config = dict(
    n_head=12,
    activation='tanh_gelu',
    positions='learned',
    optimizer='adam_variant',
    schedule='cos',
    doc_mask=True,
    steps=5713,
)
MLP neurons of a small language model. Each row is named by its layer, matrix (up: input weights) and neuron, and shows model dimensions 0-127. Each number is 50 + 10 x the weight over its row's rms, rounded and kept within 0 to 99.
A block is one neuron, or neurons of one layer that tend to fire together. After each block is what it responds to, as a language model described it from the Wikipedia text at the highest values.

L2.up164:61 48 48 38 43 45 46 42 61 73 46 45 58 57 53 47 35 27 59 28 34 48 45 61 59 35 65 42 39 50 49 39 33 46 49 36 51 63 46 55 56 49 62 41 25 58 62 67 48 47 48 53 47 42 45 30 50 37 60 40 50 40 54 39 48 60 55 59 70 69 64 69 43 51 66 49 44 56 51 59 43 71 40 66 51 56 45 42 66 38 44 41 58 51 48 56 57 44 49 40 60 32 39 49 60 65 61 47 54 48 36 46 49 57 40 50 43 52 51 47 42 58 50 46 39 57 40 61
L2.up945:54 48 57 43 36 38 58 23 45 38 67 35 39 56 38 47 67 50 43 36 53 47 45 62 66 61 46 47 37 47 52 62 49 49 51 56 27 42 69 53 43 67 56 68 51 42 55 57 43 60 72 46 26 41 33 48 62 58 51 53 69 28 45 51 58 59 40 37 60 56 55 59 55 42 47 53 35 40 36 46 48 62 54 54 60 33 54 34 62 40 42 57 55 28 67 46 47 50 48 43 59 60 64 53 44 52 69 51 51 52 51 37 36 76 47 42 41 47 54 57 34 39 58 49 41 70 37 45
L2.up1183:48 61 55 44 43 41 50 43 43 66 53 55 64 43 48 54 59 38 34 43 38 37 43 48 58 46 63 44 43 57 60 44 42 57 59 59 36 40 43 60 36 49 49 48 29 51 51 59 47 68 53 75 37 36 41 44 50 36 61 36 57 30 57 51 57 58 50 43 55 52 60 31 54 50 63 35 60 42 52 51 53 65 51 53 36 59 45 32 59 59 34 67 59 37 58 43 56 48 38 43 58 50 44 43 50 29 44 64 58 66 63 45 58 32 47 46 57 52 33 48 40 57 58 62 54 50 62 41
L2.up1333:51 32 59 39 49 32 64 33 62 64 70 49 40 51 40 31 36 34 35 43 53 44 34 68 77 48 42 52 53 41 57 70 57 41 56 46 55 48 75 55 50 75 61 47 50 56 64 43 36 53 50 38 49 39 44 51 58 46 34 54 53 65 47 62 63 55 54 51 56 43 56 58 46 56 42 52 31 50 39 38 49 58 56 43 58 36 56 33 63 47 44 66 51 38 55 49 43 53 42 42 62 50 44 56 43 48 48 41 64 62 46 39 56 58 55 34 65 50 39 85 50 26 52 45 57 42 49 27
L2.up1403:43 41 60 47 38 57 65 30 55 41 49 48 40 60 56 33 35 48 63 40 50 43 54 48 48 54 60 53 53 62 44 61 41 49 62 52 43 47 74 50 52 41 44 46 24 52 46 43 51 60 55 46 43 44 37 50 56 38 36 64 46 33 44 48 41 50 49 38 55 60 63 64 51 63 68 53 42 32 45 39 46 58 48 61 59 47 38 40 45 35 31 54 69 54 65 45 48 62 49 39 53 50 57 43 58 40 46 57 59 39 54 40 57 35 35 45 40 52 44 54 46 27 64 50 44 39 47 43
L2.up1717:68 52 57 45 58 46 55 51 38 58 38 43 37 36 63 47 53 52 52 29 48 48 45 51 63 51 49 43 44 43 52 56 37 47 43 48 25 42 64 57 38 60 60 56 28 41 49 67 54 62 37 39 45 44 47 51 51 46 65 49 56 54 37 37 36 56 49 38 56 45 52 63 41 73 36 34 54 53 59 39 40 35 56 52 51 36 37 20 54 60 57 45 62 49 65 53 52 49 62 46 49 49 52 55 50 41 43 67 45 54 38 64 54 55 56 44 40 46 45 46 58 35 49 59 44 64 61 42
L2.up1855:53 53 45 62 54 46 65 43 60 47 53 56 66 47 23 44 47 55 40 44 47 30 39 61 49 56 56 56 67 54 37 36 39 58 59 35 35 56 47 49 25 65 65 61 46 45 59 68 56 67 37 37 36 53 54 36 53 33 64 50 54 45 50 40 50 52 65 61 61 55 58 57 53 37 28 59 63 43 50 46 51 48 50 57 40 48 55 36 72 59 48 26 50 49 63 45 66 39 45 42 53 62 64 44 58 25 54 50 72 45 53 62 47 53 50 41 59 48 42 62 44 57 58 42 35 53 40 51
L2.up2389:40 59 35 43 52 43 42 60 59 69 60 30 53 41 59 40 50 43 41 44 47 53 35 50 53 56 59 41 66 70 52 45 32 49 53 46 53 34 31 59 48 56 54 40 45 52 55 41 52 42 35 51 53 30 47 41 65 52 60 37 65 49 50 55 72 56 49 52 56 33 65 26 49 42 40 71 49 58 56 42 54 57 52 51 47 46 40 35 51 33 44 39 41 44 57 47 46 63 43 63 60 53 44 46 65 38 62 60 53 44 57 60 62 51 30 34 53 69 52 56 50 36 49 40 44 49 36 39
Year first three digits. The first three-digit piece of a four-digit year, usually after in, a month, or a table bar, such as 187 in 1875, 195 in 1955, 201 in 2017.

L4.up2658:49 50 59 57 51 57 53 47 40 45 59 48 58 45 27 50 53 29 62 49 48 40 32 59 40 46 56 46 44 80 60 56 53 49 72 46 49 60 45 68 53 51 55 43 58 49 67 60 39 34 47 46 60 46 43 43 49 75 56 55 38 51 44 48 44 49 49 48 53 47 65 53 49 41 60 54 42 53 55 51 24 69 45 43 52 37 56 49 51 41 73 48 45 56 50 28 43 58 40 36 53 49 49 46 42 52 46 68 45 68 60 46 57 37 44 39 56 45 61 58 44 32 53 53 79 70 54 41
Wikipedia section heading nouns. Final noun of Wikipedia section headings just before the closing ==, often plural list titles like works, exhibitions, credits, also History, Biography.

L2.up25:58 49 38 45 45 65 54 54 51 51 41 50 46 62 42 62 37 34 54 60 48 48 43 57 59 55 74 45 48 48 65 50 48 57 54 50 45 55 56 54 58 57 58 46 60 53 53 44 33 47 44 56 52 54 41 34 55 52 44 54 47 43 40 50 61 60 57 34 39 57 57 46 43 54 50 45 59 47 57 38 19 75 49 43 38 43 51 46 55 39 61 42 61 57 80 57 39 47 62 39 46 40 46 43 49 57 60 63 51 68 55 51 49 36 34 49 37 56 44 38 51 37 58 44 47 69 44 53
L2.up43:48 57 43 35 52 56 63 57 59 43 60 34 59 50 47 56 49 38 43 47 52 52 51 43 69 41 52 43 34 55 53 61 43 55 60 47 68 57 53 53 47 50 44 49 49 31 68 55 54 45 55 58 45 41 46 51 42 46 44 69 18 58 46 55 48 54 65 55 61 49 60 52 41 45 66 60 58 41 52 45 32 48 53 48 53 25 53 63 45 39 50 43 33 48 57 22 68 62 61 59 58 42 38 27 42 54 47 64 45 56 52 47 51 51 45 52 54 49 40 50 43 36 45 64 59 63 72 48
L2.up89:45 55 64 27 59 39 56 48 54 62 51 43 48 50 25 39 55 44 44 58 47 36 45 43 75 56 67 54 48 58 55 60 54 56 45 50 52 41 54 71 67 57 51 50 55 52 67 59 61 50 35 42 61 46 37 36 47 47 53 49 43 61 57 61 54 58 45 50 41 54 42 42 35 46 64 52 61 54 36 53 44 46 45 40 53 54 56 52 54 42 46 63 48 52 64 24 55 53 57 51 55 46 54 37 40 50 43 54 44 48 52 52 48 27 45 55 69 61 34 63 27 49 59 67 62 56 65 63
L2.up138:34 52 52 45 56 63 58 49 44 59 61 52 55 42 47 49 57 44 41 53 41 42 43 29 61 52 46 56 37 70 55 43 51 43 61 59 26 47 37 57 47 56 55 44 53 49 47 47 51 51 47 47 36 56 33 54 60 40 48 53 37 62 35 50 69 58 42 55 58 52 42 59 52 38 80 55 53 57 44 56 40 59 32 67 45 36 38 44 66 47 58 37 43 29 60 50 58 55 66 64 44 38 64 58 52 46 42 56 25 62 62 61 48 57 51 42 36 51 50 59 44 62 51 32 44 38 55 61
L2.up1202:49 51 64 37 60 29 44 52 52 70 73 31 62 37 33 31 44 35 55 53 44 60 40 45 77 49 49 49 29 48 39 42 47 39 58 53 63 56 39 56 57 68 38 50 41 38 62 50 54 57 70 72 68 40 34 39 42 31 50 38 31 31 49 50 48 64 53 56 43 58 43 48 50 31 76 61 75 52 36 66 53 55 37 52 51 52 54 63 52 50 47 47 41 51 32 33 53 51 65 77 55 54 59 45 48 62 41 56 36 62 35 49 57 47 58 60 50 51 48 68 56 64 61 46 50 58 43 58
L2.up1467:67 56 61 43 29 48 53 53 40 58 45 41 58 44 45 48 53 39 58 52 38 48 40 50 48 48 57 55 56 49 55 41 50 43 59 51 33 58 48 66 44 57 53 38 38 48 38 60 51 42 38 47 39 55 52 30 68 48 68 39 35 60 51 53 57 63 41 45 50 50 49 42 44 40 63 53 61 61 46 38 41 58 53 61 55 49 58 53 59 47 47 51 52 40 58 36 52 54 47 58 56 37 65 54 45 34 64 46 33 62 41 50 47 52 52 39 54 63 52 68 48 59 72 59 52 57 54 51
L2.up2002:58 49 67 41 44 65 61 48 46 66 61 52 58 49 39 41 54 67 55 51 51 47 45 75 58 44 72 39 42 54 46 39 57 53 45 56 28 43 54 49 65 53 52 43 37 59 57 52 61 60 39 51 57 50 36 48 69 58 60 37 42 69 37 32 55 55 47 51 59 59 38 40 64 69 57 54 66 56 52 42 31 59 45 60 53 53 47 55 62 57 41 34 42 57 58 43 46 50 59 56 59 43 62 54 36 32 71 41 47 56 50 53 70 47 46 50 35 50 46 58 51 58 56 37 51 46 65 47
L2.up2682:56 51 50 46 36 46 61 57 50 43 51 54 43 46 45 61 49 58 37 51 47 44 39 43 62 49 43 47 59 49 55 43 55 64 58 46 27 49 55 52 52 68 55 54 41 43 55 62 40 49 46 53 57 54 38 42 64 58 38 62 19 45 32 55 72 55 54 59 33 60 48 39 46 44 60 62 77 65 65 51 34 62 45 37 52 44 51 61 56 39 54 35 67 37 38 36 44 63 50 60 57 48 60 50 37 55 50 62 40 54 41 52 70 48 39 56 30 45 34 51 53 55 58 32 46 64 44 53
Infobox field separators. Colons, dashes or pipes, and field-name tokens, that split a label from its value in bulleted infobox and table lines, e.g. Role:, Water:, Language:.

L5.up113:59 63 70 40 48 39 56 49 42 51 53 58 44 38 49 57 68 48 43 39 53 43 38 54 53 51 64 28 38 53 51 47 27 56 63 49 52 48 58 54 33 31 57 46 33 45 29 81 51 50 53 52 44 35 52 54 46 42 65 43 58 41 57 69 53 57 49 64 49 47 58 71 40 41 60 57 52 74 31 49 41 46 51 71 42 46 37 55 57 64 44 48 33 39 57 45 60 57 44 46 60 57 51 58 55 53 46 73 56 45 39 52 41 53 56 51 57 44 49 64 41 21 53 63 41 53 55 39
L5.up169:48 32 56 43 26 45 38 54 67 62 49 43 54 48 41 54 49 50 54 50 53 49 39 54 74 47 70 44 43 47 41 56 58 39 57 65 42 35 53 63 33 50 42 53 53 42 43 61 49 51 57 38 43 64 33 53 49 63 31 50 48 25 30 60 56 48 44 45 58 38 55 43 47 53 64 69 59 56 69 28 45 36 47 66 40 62 53 38 50 61 52 40 47 38 60 53 36 44 47 52 68 42 61 43 25 64 64 49 49 43 51 54 69 66 64 50 70 46 64 56 47 37 41 54 55 41 51 51
L5.up680:70 48 57 15 36 69 54 27 64 58 53 32 41 58 55 38 45 50 47 45 52 46 52 66 55 53 59 43 34 52 56 51 48 45 52 59 52 51 48 56 43 53 44 59 47 40 53 62 62 44 60 49 50 36 54 56 48 58 38 57 51 58 57 59 49 53 61 56 51 69 82 61 45 60 59 42 51 52 42 38 51 53 53 39 54 29 47 50 66 38 37 45 51 66 68 37 41 24 33 53 52 46 50 55 56 44 41 52 62 40 47 45 53 58 40 39 34 42 56 48 31 57 54 49 58 58 59 45
L5.up872:65 60 53 58 38 50 48 51 46 55 51 45 59 43 68 25 59 38 50 36 57 51 40 61 55 60 46 30 56 45 62 60 64 39 48 45 56 28 50 58 41 34 41 45 42 41 27 65 58 58 42 49 21 46 40 34 44 53 53 45 50 57 34 55 41 50 46 56 51 63 61 63 40 56 56 56 38 56 49 40 38 48 68 52 30 28 40 53 55 37 50 64 57 41 46 58 47 37 45 45 62 62 44 44 62 50 60 44 55 46 51 52 49 80 60 46 26 37 62 45 36 34 55 47 57 30 45 53
L5.up890:66 53 59 44 38 39 68 38 49 32 52 40 56 40 66 57 68 51 46 31 52 39 49 38 62 45 55 35 41 50 49 47 54 40 52 60 66 51 56 52 51 51 59 48 32 43 24 60 45 45 54 44 63 41 46 33 61 62 37 57 51 46 63 38 24 47 42 57 50 62 43 78 50 55 53 46 57 55 61 39 56 57 63 61 59 43 68 67 57 36 58 55 57 69 52 54 77 48 58 60 49 65 66 54 46 53 48 61 58 52 61 52 34 43 69 55 34 44 36 67 43 49 36 57 52 51 67 48
L5.up1004:67 47 48 47 50 44 44 56 45 46 54 50 42 45 52 60 55 51 41 59 48 38 58 46 68 62 53 39 31 57 65 38 42 44 68 48 40 52 33 41 44 51 39 33 37 36 61 70 54 49 42 52 37 47 48 43 55 42 61 45 33 36 58 62 65 52 48 46 50 49 35 59 37 49 61 61 50 62 46 39 54 50 46 53 50 55 51 52 48 57 47 36 31 61 63 40 65 53 68 53 58 49 42 42 57 41 48 59 48 39 55 64 52 55 38 63 54 45 49 44 49 44 69 61 40 42 47 49
L5.up2197:45 59 38 52 55 40 49 46 59 43 52 52 63 42 59 41 47 34 42 38 44 40 51 65 68 49 80 40 61 48 70 54 31 25 71 48 47 47 40 68 49 59 48 51 42 38 54 44 45 56 51 47 59 38 55 58 50 43 49 62 71 45 55 48 49 44 61 61 44 53 63 52 48 67 54 44 39 42 64 43 30 50 51 47 38 26 62 52 40 49 48 53 52 54 43 51 66 42 62 53 62 61 40 37 61 46 64 63 46 51 70 50 49 49 38 35 39 42 42 55 40 47 31 51 49 57 72 36
L5.up2662:52 59 68 51 50 55 57 59 49 56 43 47 51 55 49 40 63 42 53 38 36 54 37 36 51 50 56 43 53 51 52 46 28 42 50 56 48 43 52 52 54 55 45 26 22 54 46 65 43 62 49 57 53 39 42 30 52 45 47 51 67 43 28 57 59 51 57 52 53 45 46 42 58 33 46 46 55 72 57 28 47 63 56 34 54 42 50 64 61 46 42 48 65 51 49 47 45 53 43 41 47 70 58 52 39 49 48 71 65 43 44 52 50 61 46 45 43 54 61 55 53 48 37 61 53 61 62 43
Year start tokens. The first token of a four-digit year in dates, such as the century piece 201, 200 or 189, or the space before the year, after in, a month or a comma.

L5.up211:47 51 52 44 55 33 67 42 67 53 71 48 60 42 59 64 35 53 44 48 65 53 35 53 58 44 58 56 41 57 59 59 49 67 55 56 59 29 54 41 44 52 46 48 62 44 39 65 40 40 48 45 45 54 37 38 65 56 45 43 28 53 48 50 57 51 61 51 49 57 51 51 45 53 54 68 64 43 49 41 58 62 41 39 46 56 56 63 53 40 53 52 30 37 41 37 47 62 57 60 71 54 29 37 43 55 63 48 43 63 46 50 56 51 48 47 52 34 44 44 56 40 32 50 53 35 55 52
L5.up584:58 55 49 60 53 64 44 45 54 42 59 45 42 42 33 29 48 40 58 57 41 60 52 76 62 35 47 57 42 46 57 42 35 53 51 36 63 58 48 55 55 62 31 50 39 41 68 52 63 52 80 43 56 53 44 39 66 53 51 58 49 47 61 50 53 66 38 43 52 36 48 43 55 43 44 47 64 51 60 32 41 59 52 60 48 40 50 65 55 48 59 45 50 57 43 50 52 55 43 57 52 58 62 39 44 66 52 70 38 57 62 40 52 40 49 53 38 57 52 62 59 38 53 67 71 48 43 44
L5.up1378:51 42 44 48 34 55 39 53 50 43 69 49 46 48 55 58 56 33 60 37 49 42 34 47 59 44 56 37 55 55 54 40 46 52 55 42 48 25 53 39 75 57 36 50 48 45 49 71 32 39 63 53 43 56 48 50 49 68 58 40 29 45 51 50 40 41 46 51 49 67 61 63 49 65 69 53 52 32 46 54 61 66 67 55 49 64 51 56 60 33 52 40 36 41 49 38 52 42 52 53 60 50 51 30 34 71 53 59 57 49 57 51 38 45 48 49 38 59 58 67 34 53 47 66 47 50 38 52
L5.up1690:44 43 52 54 56 59 43 59 62 68 49 61 54 51 41 31 54 45 55 41 47 51 48 61 51 38 58 33 44 50 32 56 61 59 51 59 64 37 52 46 41 54 62 61 53 62 43 49 46 49 52 35 50 45 47 50 46 58 54 47 42 45 52 35 58 37 66 51 52 67 38 49 36 49 50 58 52 73 21 47 62 59 59 49 35 35 61 48 51 47 33 68 40 60 52 29 53 52 39 57 52 34 45 55 38 59 59 60 43 38 39 54 60 65 38 55 71 40 44 52 47 37 59 64 57 47 65 48
L5.up1702:47 43 50 63 56 46 56 51 58 51 52 49 58 43 43 50 45 38 47 51 53 47 49 52 53 66 44 51 45 58 41 35 33 55 58 53 45 41 45 36 39 67 43 47 68 60 73 61 23 30 48 50 56 49 45 47 58 37 77 39 32 49 47 62 25 74 32 35 53 61 51 45 40 56 38 72 47 47 49 52 59 58 58 31 52 48 64 31 52 52 55 50 39 25 34 39 45 51 47 52 53 56 64 41 46 32 45 55 65 53 63 56 52 62 23 49 49 62 51 50 48 60 40 49 35 57 34 48
L5.up2070:49 52 47 20 49 39 51 60 44 50 65 55 54 35 41 27 56 39 42 48 48 28 44 53 46 42 60 38 29 41 68 66 51 65 60 44 51 45 44 50 35 60 57 33 36 46 40 46 49 39 54 32 41 47 42 67 54 50 47 46 31 52 49 53 64 61 57 64 48 48 53 53 51 65 45 66 44 51 49 59 43 69 46 59 57 45 49 53 58 45 49 45 61 55 54 57 46 51 58 53 58 40 34 46 46 43 48 46 54 47 42 43 52 48 39 50 30 43 35 46 52 44 42 44 50 52 56 44
L5.up2114:27 64 47 45 72 41 45 50 60 57 46 50 56 55 54 53 56 61 48 34 71 41 55 51 56 50 63 29 49 55 56 56 41 61 37 41 40 39 69 41 48 56 62 55 48 50 45 64 44 59 51 55 56 41 40 53 58 54 41 43 54 48 47 46 45 62 36 60 66 49 54 55 54 49 70 75 60 37 50 44 52 57 50 57 39 51 59 58 44 42 55 61 46 49 44 64 61 41 33 40 64 40 35 44 36 44 54 57 31 64 52 40 59 50 53 37 50 55 32 58 46 37 41 50 60 55 50 40
L5.up2513:47 52 40 37 48 63 49 32 61 48 41 56 41 43 42 47 60 65 47 51 46 37 45 61 50 50 55 35 53 37 81 47 41 64 64 45 55 49 55 31 52 57 52 40 43 53 54 57 56 44 40 43 42 68 50 49 36 41 60 39 52 32 46 47 45 61 52 42 60 49 56 53 28 31 51 67 56 50 66 48 47 42 65 50 45 57 58 45 57 36 60 49 46 35 41 45 55 44 53 48 54 32 52 55 38 53 60 72 53 53 62 56 68 66 56 51 52 47 39 54 48 29 45 46 70 40 34 45
Infobox field separators. Colons, pipes and separators right after a field name in infobox-style key–value lists, just before the value, e.g. "Running time:", "ChEMBL:", "Total votes |".

L5.up382:50 62 57 45 53 56 50 51 44 34 60 52 54 33 55 38 52 53 48 55 58 65 57 47 58 28 66 48 51 73 56 27 39 45 66 53 38 56 73 50 46 48 56 52 44 34 57 40 45 39 63 55 48 28 37 50 47 54 40 47 69 67 55 58 60 53 50 60 38 29 58 50 34 50 55 34 48 62 53 53 59 47 63 39 43 48 61 57 58 35 62 46 32 51 50 45 53 48 42 60 63 59 63 57 54 60 61 70 64 63 52 60 41 57 50 39 44 60 40 50 45 49 39 54 64 61 42 34
L5.up559:41 41 50 46 39 59 62 42 54 42 48 47 48 30 40 46 45 65 48 52 56 53 57 58 59 42 57 47 40 87 47 42 50 69 65 52 35 48 54 54 47 61 58 35 30 51 59 51 45 37 48 46 50 37 33 42 69 64 30 45 40 54 36 51 49 48 56 44 51 59 64 62 53 57 37 50 40 51 41 54 45 48 38 38 47 50 39 27 57 64 49 41 42 43 48 37 60 64 40 47 64 42 58 54 45 44 56 50 36 40 43 32 76 61 48 56 50 50 43 49 39 38 60 41 52 45 60 41
L5.up1207:56 66 62 63 54 32 44 61 68 58 57 42 47 47 55 54 44 46 62 55 58 53 57 49 58 51 50 45 36 39 27 60 50 61 66 49 61 58 36 37 68 50 47 45 55 47 52 59 37 55 66 48 47 54 27 53 56 66 60 52 65 27 37 63 51 50 43 40 50 57 53 54 43 35 51 59 53 41 67 31 55 53 63 63 55 44 51 48 60 53 37 39 49 50 64 43 42 65 56 56 55 55 42 49 29 68 42 59 58 48 25 50 56 48 44 57 50 47 35 64 32 43 49 52 48 39 41 46
L5.up1258:43 63 61 56 46 42 76 44 36 47 55 36 47 51 43 67 61 48 52 69 36 61 56 57 40 45 58 45 39 39 65 65 46 54 33 57 54 42 58 62 46 54 58 48 47 47 34 50 41 45 45 38 50 57 56 40 41 54 32 39 43 61 51 60 41 65 57 61 36 37 48 65 48 53 47 62 53 59 44 59 53 59 51 47 49 61 32 66 32 46 40 60 78 62 53 38 49 43 65 60 53 55 47 51 53 62 50 58 63 38 38 33 60 57 63 53 43 55 56 49 51 50 40 62 43 49 60 36
L5.up1927:35 40 53 41 37 36 55 42 54 62 61 68 34 33 25 42 63 45 44 47 47 40 45 69 71 34 62 39 45 50 61 48 47 51 59 40 44 51 49 47 63 53 59 36 34 39 55 52 57 42 72 53 55 47 23 36 48 60 46 42 43 49 43 60 61 64 52 52 59 32 65 50 51 55 55 40 58 36 59 59 47 71 58 48 44 57 55 63 71 43 73 55 54 62 40 29 39 54 49 38 72 53 49 62 29 42 58 56 52 41 48 22 59 52 33 39 67 54 44 52 54 51 59 52 45 66 43 56
L5.up2110:30 56 43 44 49 51 51 52 51 59 61 64 27 49 40 42 46 34 51 41 42 37 41 61 72 31 47 43 56 39 36 35 42 44 44 27 51 55 50 45 55 43 54 63 35 42 52 44 51 62 49 50 49 43 41 60 36 62 34 71 78 58 55 42 46 38 41 46 53 45 49 55 37 65 61 42 30 46 52 61 54 38 45 41 47 55 58 48 45 48 42 70 46 63 48 46 57 45 57 39 50 33 63 52 62 70 48 59 55 27 32 45 48 60 46 44 39 41 42 55 32 59 52 62 54 65 38 51
L5.up2465:51 52 78 40 59 60 41 58 52 52 41 55 41 42 34 37 58 45 55 43 49 59 17 67 51 53 58 31 53 48 41 36 51 44 63 41 28 30 37 43 46 44 68 43 41 48 45 76 45 48 52 51 43 36 40 40 66 58 58 49 32 39 47 59 38 52 42 55 51 46 46 47 43 66 52 61 49 71 70 41 54 64 45 58 37 47 48 59 58 54 65 47 40 57 22 38 57 54 43 59 47 45 49 44 69 61 72 59 44 47 49 50 45 59 63 40 64 44 43 52 43 43 63 40 45 51 53 47
L5.up2502:27 55 61 39 46 53 41 37 48 52 72 62 29 58 49 47 51 42 44 52 41 42 35 66 71 27 70 41 47 44 42 56 51 48 64 55 41 59 53 55 49 52 63 33 34 42 54 50 51 47 64 52 61 50 47 42 41 54 38 66 45 39 47 54 62 53 36 57 65 37 57 57 41 46 55 43 35 45 73 54 45 66 51 61 48 30 73 57 48 50 48 56 48 66 52 57 52 66 52 60 63 51 43 56 44 60 56 69 42 30 34 28 45 53 59 55 50 38 50 56 19 49 55 56 40 49 50 36
Wikipedia section headings. Tokens inside Wikipedia section-heading markup: the opening == or === after a paragraph break, and words or dates in the title, as in Career, Personal life, (2016–2025).

L2.up767:63 41 47 63 58 34 61 24 52 49 51 30 49 58 49 44 36 51 52 56 51 55 31 73 64 48 61 34 45 52 47 52 42 55 66 50 48 43 58 46 64 52 44 48 36 54 47 41 55 63 62 38 51 40 39 37 57 66 34 52 40 21 58 51 49 53 44 37 47 54 65 62 40 61 42 58 32 54 50 52 40 58 59 45 42 52 42 47 56 41 51 55 70 49 58 61 54 58 63 48 45 52 59 47 43 57 72 45 54 59 37 43 61 47 46 32 54 60 55 57 45 20 64 54 45 58 52 47
L2.up877:43 65 40 57 57 55 51 49 41 38 45 43 57 33 40 42 54 57 36 41 40 56 25 57 52 65 39 44 64 43 47 49 31 61 51 46 38 65 46 48 53 36 68 70 35 42 55 63 52 60 45 51 54 35 42 62 44 48 39 54 59 45 60 48 72 40 62 29 49 45 54 64 47 57 52 37 45 48 49 41 44 67 57 48 47 43 70 49 55 48 44 40 58 58 42 57 39 29 25 63 46 53 53 42 57 53 33 50 58 75 56 52 64 57 62 23 54 53 49 52 63 43 45 37 50 60 43 39
L2.up1058:48 50 36 45 61 56 46 50 51 54 42 52 41 50 38 40 43 40 42 67 43 54 56 54 49 37 35 55 57 33 53 54 50 54 55 33 59 55 49 48 45 49 53 45 41 49 43 57 50 49 41 52 52 42 41 41 58 50 40 53 51 51 66 52 65 57 70 45 51 47 69 60 45 66 68 55 59 55 59 54 47 63 52 40 57 42 38 54 57 38 48 48 63 60 66 53 54 46 33 46 63 69 59 47 65 60 48 49 56 57 51 63 58 44 52 38 39 73 49 58 58 61 53 52 61 61 62 46
L2.up1505:35 27 41 50 51 57 39 40 43 41 51 52 52 47 50 50 45 39 47 44 41 58 50 75 69 61 59 44 45 53 40 44 42 46 66 42 38 46 49 39 57 51 48 42 44 51 69 44 55 46 59 33 60 25 33 43 43 65 54 61 45 40 38 37 32 53 46 48 51 54 59 55 29 54 48 50 40 39 54 41 51 67 60 51 49 50 54 40 43 47 63 52 60 62 33 30 53 67 48 42 59 45 46 42 38 50 44 69 47 49 46 69 75 50 47 36 61 50 47 55 47 53 50 44 57 55 46 44
L2.up1573:43 53 43 55 41 56 61 30 53 53 34 54 35 36 55 35 58 34 38 56 55 44 52 51 53 44 47 50 49 36 49 47 56 66 62 37 47 52 42 56 62 44 47 42 43 41 57 59 43 47 70 39 51 35 45 50 50 64 46 44 47 49 46 43 49 45 43 61 67 35 46 58 62 54 51 50 67 30 56 51 44 50 59 39 50 56 62 52 62 37 72 42 65 67 55 38 38 53 32 54 51 48 64 54 25 51 42 60 64 57 60 31 56 52 52 35 46 52 51 51 54 58 47 62 56 66 52 44
L2.up1795:53 62 58 45 48 53 59 45 57 44 48 40 48 35 51 51 42 32 52 45 44 36 54 57 51 45 55 41 30 44 48 23 57 41 66 52 47 66 51 54 46 49 57 52 42 44 44 39 42 45 74 40 63 40 50 54 58 50 37 46 37 42 60 48 55 61 68 52 59 54 57 53 29 62 53 44 47 52 55 67 46 54 60 50 48 56 59 71 63 50 65 52 37 58 35 55 58 59 50 48 57 42 43 40 47 53 45 55 43 49 43 58 64 47 53 58 35 63 47 55 32 42 55 54 38 63 62 53
L2.up2180:68 46 65 43 50 39 64 49 48 71 58 33 47 52 35 47 50 58 40 38 55 43 43 78 66 47 56 36 57 57 43 51 44 55 62 48 42 58 57 43 56 47 60 49 58 41 57 48 38 67 50 41 52 51 35 48 39 49 32 53 28 48 47 54 52 60 42 55 56 51 63 53 57 68 49 49 50 54 59 43 39 54 59 50 36 54 47 52 53 53 57 41 48 42 53 30 57 61 44 50 60 63 50 43 43 57 41 52 71 55 52 46 66 37 57 28 50 43 28 67 36 32 32 41 47 43 46 33
L2.up2594:39 45 58 46 52 49 54 50 54 58 61 44 32 54 45 57 48 52 40 47 48 50 38 71 52 57 57 44 68 39 69 40 46 64 65 63 45 58 41 45 21 57 58 41 50 51 52 54 35 58 49 46 56 32 49 43 36 53 53 53 42 63 55 58 62 51 66 48 56 41 68 46 41 56 53 50 66 62 69 39 32 66 61 36 34 30 64 58 59 51 56 40 50 62 55 44 46 55 49 36 62 67 58 47 49 53 54 72 72 54 47 54 54 32 38 39 44 48 54 51 61 31 43 41 51 65 44 41
Wikipedia section headings. Words inside Wikipedia section headings, mostly the final heading word before the closing ==, such as career, reception, life, works.

L4.up2663:57 50 65 24 53 56 60 49 58 60 50 55 55 38 45 52 56 47 50 43 56 43 47 57 65 48 58 41 48 55 49 61 44 60 45 53 58 30 71 50 50 66 48 62 49 51 59 55 42 41 39 45 60 42 53 54 47 49 64 43 31 35 38 53 56 53 64 50 48 55 58 44 46 52 63 55 66 53 33 45 51 66 55 49 45 59 53 57 59 33 50 47 28 60 41 47 47 43 43 53 62 45 38 37 40 69 47 52 42 59 50 58 67 59 39 45 55 49 44 46 41 38 39 41 50 64 68 46
Infobox field names. Words opening a field name in bulleted "- Key: value" infobox lists just before the colon, such as State, Nickname, Parents, with weaker hits on stray table and citation punctuation.

L4.up873:41 50 56 45 49 46 48 66 39 44 53 41 53 52 65 53 55 50 44 23 37 45 48 39 49 52 56 45 33 49 54 49 32 32 60 56 48 60 51 38 42 45 48 37 41 42 43 52 54 49 49 38 67 42 47 57 43 70 59 47 57 47 58 47 44 41 65 50 48 40 58 77 45 49 58 55 54 44 50 32 44 36 43 45 41 38 48 35 60 45 46 46 62 56 67 52 57 51 53 37 58 56 59 47 50 40 40 63 60 56 47 38 49 54 47 32 38 43 38 55 62 49 35 41 45 51 48 38
Year-start expectation. First digits of a year after words like until, since, in, or a dash (199, 200), plus the in, month, or the just before a date.